Part of a small language model's weights.
Size: 16 layers, width 512, MLP 2048 tanh GELU.
Training: a variant of Muon for these matrices, 968M tokens, 3694 steps.
MLP neurons of a small language model. Each row is named by its layer, matrix (down: output weights) and neuron, and shows model dimensions 234-329. Each number is 500 + 40 x the weight over its row's rms, rounded and kept within 0 to 999. Numbers have three digits each.
A block is one neuron, or neurons of one layer that tend to fire together. After each block is what it responds to, as a language model described it from the Wikipedia text at the highest values.

L4.down526:476429472518441519482457531494452474536507420454486419529522465479553481478500551481472593463538459523467524435506509480490454451478498512478514534511462475501505591469538483484572553532480589457478518455410506421441503485438509532539490490536524481500497552604520550529541477520500495516
Responds to: Prepositions after membership verbs. Prepositions right after verbs or nouns of movement, membership or removal, such as removed from, members of, called up to, added to; also the word piece "iv" inside words like Shivaji and motivates.

L7.down376:502458549461523459482532463527553612478472503497539558486522486536449511508548466469498555475522507527502443481584504443546484520480545497479555485491432460450501507499464475509545481465560515473492511496563442562530567523490483516536481563470518510512457461479461494420552495513484554467
L7.down545:520522456544480518531530513557494515541495520559495514567476490504533482486490474501480518549600530537490451467476429529430467566492487502502563439535519500417518461498544455543485455544533501579488438533484498530440455517475543468516446528547436554570619566495449540518521503538516541429
L7.down581:497490562502526409515532586508451535475467534522466523498589537484486527543522535538509587472512565510492496468505530516480457479491515486496474545508541532519500513569456531525473512452536522520502509491575577473473499495491510519462540513413452514461560520455516511506498531462481531504
L7.down595:497534492471570509525490526450476500532465531395510484484484449517483490448569464560561542480442549486537477459462492504488455546525473520480564516468491518485517502441495506470523456466533479518531507496413519509484548455504439584457508469549498503557578560459479473483528485471553512469
L7.down983:544469492507445517501551471486589510597591489505436467533532487507503478485518553524537445423453510507510523505527496494512468552387550492514558555531497490557493560514404577469487484548435542489522478478494510559421566524458530441543528480499527457520482473495533484538491472481471513480
L7.down1143:462575505518453598491510497533511439508553534507465407464474456523531551499462531516491501532469470507550533431515516490456443482481492512453566484498484422548447491454550486452482495515453480559458505461384483493442455426578554506483500460548465487485510490576516479573528521507531522500
L7.down1181:490492510537464509463517586440535499505545519514458443468561458467404425528465503520496563423475497458483601468473511493488448451471543515532505503507503446555447500504560520522509470442485498484502429434467538375549451514469529495500563506529481562442438533514503540458440432541542504554
L7.down1352:534492560573529510493475497538433446496552452538563540431503479454468498480357473481520476551472535539450423504543550524503544464459512568504536452551531533490536462520556489567460448465516483454511503411564461586501496451521411492527493486501533560509412478514522512560523530464430526476
Responds to: Role-noun linking words. Linking words (mostly of, also the, that, which) after role or group nouns, as in members of, director of, president of.

L10.down16:474512363514515488498498494552512546538564489499484445509482495510529495498507508504530569470527512473509498480465495500538480445467541577568514451540514475518539481496561497526528534606450492503451488547530483443518437494535464548491462506507534570547491577539513465532581484569472483565
L10.down66:571575363533494485477509516527556520520573562541522461504612466486475522533474492520513468494533512467487527476556486419483486480592492461504497466541522511525586488506496501547564451438525519442549540516500547504511486477474481438470497478474608466511526501487552508501534497595536500463
L10.down563:498446400502542481458484511460553517574485495533492520497485522483492482485503540495530448493525514536452418475451525515473507454513505518548569544570474472441530474527489467499487449507573538454568497443535473474503512530522478483493565479512533572475420478544452523549477407519465539473
L10.down660:545468504461547504532487474490553463496478487542478433526510489568591493447552442378493488432499500548461461560492487464497507582528500523453528496483532502593547465428503484525438476487455558525537498496509563439527484583503505485597523445451519545502537497530551462518442532439525533404
L10.down1274:553555551479484431511614472520474507523499564516534512481487517552460446474532493480542536593536471469504509461488488516540402468514525477552476466456511463465438491532470492498471466465440541521464543487492468559541489489508582529554564534534472510509473571470621520547455557535502457596
L10.down1539:501566486532488455465560548553498471527488519503491505499524448443511485506498486473522484517497516407511546516511497492508551504466459536461530439563496564491581533500477548544504551457490512489535554591444528466570514511526545573458461461477506553522521483466597446446544558516531502508
L10.down1647:449553530496500492417470534516525463495489593480506491464538524520538475468455494519490517421535521477501422494560577577464611488462478497503523461510539446448463512504503552397471477494543480457535482469486516492573537562448570482465596495545432546570478470487461538490515509470480464457
L10.down1719:517531496535413594519484535465419494517415530451503544477540480465498530544450519473508527592508529468512514556555522461550534497532508517474559561518468514495503497515496441498594494558494579437472449531520469463512480491447449524484485497543501448495586475490535544504556503454522454470
Responds to: Post-noun clause connectors. Function words that open a modifier right after a noun phrase, mostly relative which/that and linking of/for/to, e.g. "an agency which", "Director of".

L10.down388:563530486449461500503456499524474485554490478486512511428487571510494441459563569512537491454444474520519538517472493587543491471521527439419541471432525434563508477510537533451457543481605455477558539439487491556457544499425535524431439540507541464560508521523475491506539480501562495481
L10.down851:543486499463442551587465508555517537492544475480444454524535439496500455474473462508453461502548532523539478486488562443438506544506520539468522521524544416514502412462511526459452479481552420529542366496505457569462511384516497483491524511474501483550533504482533501434374543501510455477
L10.down862:457444488526469454552494513540525464516574477518511501488586530465532498522526521513541518459528441492579444491517503507472515535538546528564488547487459577489413524520540515549469511434460467500478517532503522530500562549520503543480561519504476561508537472439538580548564507493554488546
L10.down1417:498558456523484469469483535517437517529543505504553524443474529540488496475582516565479444526519554518502533475512500519511486515551542489484513552469465519553471538464418477476512501535490517525400508386411502572556482482477488502503412461530483543526444466515531465465451523510515534503
L10.down1547:539461489431569487489506515582514560517502493486466432494548521394470514489402498511455528428440471481510555535430458511497501515536515462498526543584449521482530539480481512518529543521505512526467523465578446539511520499497467423599452527489466573546468555492516572531521445498465472508
L10.down1770:474557513527547485478509482441496593510518509458457517463581539508537503478539467506480529507481501488495478498463523552498504527530467496518532482584433492509462451493498486460526431473492531442613505535529441414518484438477501548503545487455461455491490540551617476523418617469469525555
L10.down1779:540446515477513489555484488540420472511518511523495529444482499465560459418412447518515496491508472495493512445463475530474458549469564473455530511465475509495490554588494503467544376519573529493590548482488484529476464532461492503456501519540530484448504512572538540501488469481507552523
L10.down1801:515552459465504517522469467518442509529574488544526509561452493518464493566478540466512550445520582509514514502520534565550500458559508470506525515482414542465469455551474566556489452489578529471427537493490512525457555490476537432533528544520540543431528469522549521529540527487557511461
Responds to: Table cell separators after numbers. Pipe characters separating cells in wiki tables, mostly right after a number such as vote counts, appearances or years (645 |, 53 |, 1957 |).

L10.down74:451503556498490439568522410477493511587508475591505534427559528490552476552496439470523565475440513542475562593463540441536521574536445517524547477458422532567521575445430536454482488488512466561520516392422547462451468560471501519472474451555548484580485405533500505483483488511552502502
L10.down564:462509577457535525568505410472429406499555503381514509514466473547560514509569496470502552557487499477510496488467452492560470522487471538534423561432511447591500559497438453541535550484478526544503468531523577526579485506581479467505474483559525437449517538526400450427541545443457458527
L10.down1366:475511441459486472488536479492541591566532507526500616527569566397519539488552490454514545539504506583476467517542538511481454553440490529524525510554503528481507510544543541540460534461435463463518573489576499509480529477489496500467495517513519491576552447477533523564509489505503474469
L10.down1554:498480557464481511518510487543515547504511495481517507507440423497539520532446555496429531446445543453476511449478454514502478462491445531488516529436518444556569503530469461492459473475502515544555522463546485574516507557559521532492499523533475512514503496453526453504540520387559475545
L10.down1646:527512546511425504518466460491460549528512531518479504479421515447510427469474521482494543433502500540474511499540461511460440510547519510525449591479507569528473489513502413493476470489474512562476522488476551524444490545475462521529566477529476530528452488534471490512586477513551497545
L10.down1829:495462484506492551524531502579416475495598518535457439484558484500496497563519466460528533514542527545514496514447494444595515525536426469502473485526482529489492491442487505543476511489533468545431448497494549528528471524481471502456464509497482464470515485469490505489474477473554496587
L10.down1899:459468434498559545475507524433526497474614497475483519564486541548508489585544541501481611539503575508471460543499501508503488623505462459513525518519478506483418486500462513459488457464497534501562566435485523502517435483467494492539479518503490449422493452461453495506551551526502552514
L10.down1963:500532563532405483471430554550479440540524494503445539524482485517496572478581507561549579514499527480449437447503527546485465485475538521473502489531531540493489524533483453516546459508416521501451476513543524522532507527548521489504521523444533493459478457456477523526541534465449450473
Responds to: Time-introducing prepositions. Prepositions like In, On, Between, during, from that open a sentence or clause, usually right before a year or date, as in "In 1998," and "On 5 October".

L4.down1499:441516536509477523496430500499412460499419457540537535520487498442447450479504501489448467466507429557515465522501517530512484471457527525519476461535458454526493523569483470450487510544496514524539576552601526490548474516541463535523472420420468550465554405549458512496496498502558474477
Responds to: Numeric table cell separators. Pipes, spaces, semicolons and ISBN hyphens right after a number in stat tables and number lists, e.g. "+36 |", "11,423 |", "2788-7".

L7.down123:474411440481541542506488558488513598535515479441507510397538547439587483475522456480522511470570494470499464539450472503531543595439492496521408535501499541499480509528515502560486454439531431509465519461571542524489469495510512531457498503501523511438501450566516507527464448550596467542
L7.down288:528499513541487557417496483493466484546567472517533472497484427486498488459504481427514460577455502501520556478520492446500570459558520499539568485472511513458412470504501445521464479490451581435475486467481456519476562397505496490448511510538444531469485459499550515507442452501507525582
L7.down870:448492490512518530471491513491529479534473528490529442510518517518524425527499439425433534476483482463523522524445518531507554554546490452501467540447494470483486422553511417515452553527528529474504533479471512435492526359523442447495461538576514542535440438484502584524432476448474523487
L7.down987:478450460449499471460481478525507461468523518562531441489493443510512480452501490537582510543503506484436510551480496473569480494507632500465541464582526522480476486471469512524512523489563472496464524510444538433583509502501469489544527504548488493552485466521517580512545505454565432541
L7.down1279:507476491517500519586378525453427454520511480461506486423500522504448544485547457503440547518501508477504484508460474450429497531486479481469460536449521457578576522583509506425457568471499481489481540492543523511531489476534451543511550515462474462497487482455494478439456542418542536566
L7.down1330:501456478566596463514468462493507457524423498607503517481497541538494457542528493521475484538527550487443529497540522471519496463485536467515473452469506442512536520456451450493500489570458461446468529474485460488518490506501516540481499452528435489508516516443566556480481548456477492540
L7.down1456:516502500608376466527571534535576550442444486486525519509485451473438478559483460476477492511538485519543587503429415549487499450450468439508507471473427509537488532490540435487474481488447449508416543554519502483462425477471511472555529487424480493538503509506488456532575493520553520478
L7.down1901:542494511516440461501515468567540516531590480512476435478479546383430513568531459513520499473509501503455512536506507521538508510429482489528529546518497515499536546543479482484531530571513408528481518526523524545527504471469461476523460519482489519508530489479542521552497499476474526486
Responds to: Separator after a number. Delimiters right after a number, mostly table pipes or semicolons between stat columns, e.g. 361 | 269, 14; 8, 12-20.

L7.down270:443474495542511508462424509478485495469561516487517481503456486513522456471530546396548515521580524483490518610548531459519431483477534454453472541527475532529481475475509579529474457471498461437412527464499477434450472568513553452487555457532480471460483493472438434497484530480440479513
L7.down354:441514501518511477461511503551506442479516526508393577521510489471488459470503545498503471469499519440508513506537507506445496524489435531542523542472457516493465459512434493510542446476525544484510555520452501456535578471505512478509560520534462523452517503506545538447522483494511464500
L7.down429:468445459398464573498441465450459569505480513444474532411568581538562533497508561512517511560583515503484490447456561539480456472478529442506465511497540545492461489566468451441419519493491492506477452453491496500515441486502445574543537459491477521508519538499462459480499473487470463548
L7.down808:548566478548485486530452466574545514549457459561544518505533513462469568426487516500497525527486582535511436423446527434510525454457567535470530482483483472480556559465570537541522528506450451526478556483531538513484437537456463508546556477513438481511467571543564473519532454486462554551
L7.down1225:500464469425434557472447518507517566482510498493434451430493475565467464460503515588614453467490537543460552438517537429533430565512539476498498411509495497486460464489513528523477547523512493517474452504499531516485510503484504492474488521597523535494432537516500508562575513547482448482
L7.down1962:497544493467426526516467501537465508561446500480491501506495531492544593402510540427471560486493488518546474516492488380449551470498463512439467510544512532497488442542547520532555564434597489455498546543453500508514500461504459565511564458431558504584570485478547546528467504474506427455
L7.down2014:418483533570521558473467495549482467479433500510461490456509533496514510517451569506534470492487401513509471432536506514558503487488475506459520487499444449440437540490540437525508530626484454547516580516484541417514469520555473520498534455499477557537501484436488467551515502432512452502
L7.down2033:457525496592408559560412457463526462535540446534561430501485522541501500499480503505511547489471498523498437506559457476575462469540502458494459534484482492467482501551614502569458550529538557506493463506473491599525490473453538464463479524557549458441498438490471556465499557526562549403
Responds to: Preposition "in" after phrases. The word in (sometimes on) after a noun, superlative, or verb phrase in prose, as in best winger in Israeli football, translated in English, in 1992; also 's, its, their, and coordinate digits.

L4.down651:495523472497418487527548515500472473446519534496550422495515545513516547391429542531469592576487505493547503499537473500586485458451472535446486443471505476489506477523498559508494468421446566521490542452470460482528500490489413503559557469523539468526445546492510475535581478481475423547
Responds to: Sentence-initial "In"/"On" and "-in". The token "in" or "on": hyphenated "-in" in compounds (father-in-law, editor-in-chief), sentence-initial In/On/For after a period ("In 2009", "On 5 May"), and "in" inside words (Within, Basin).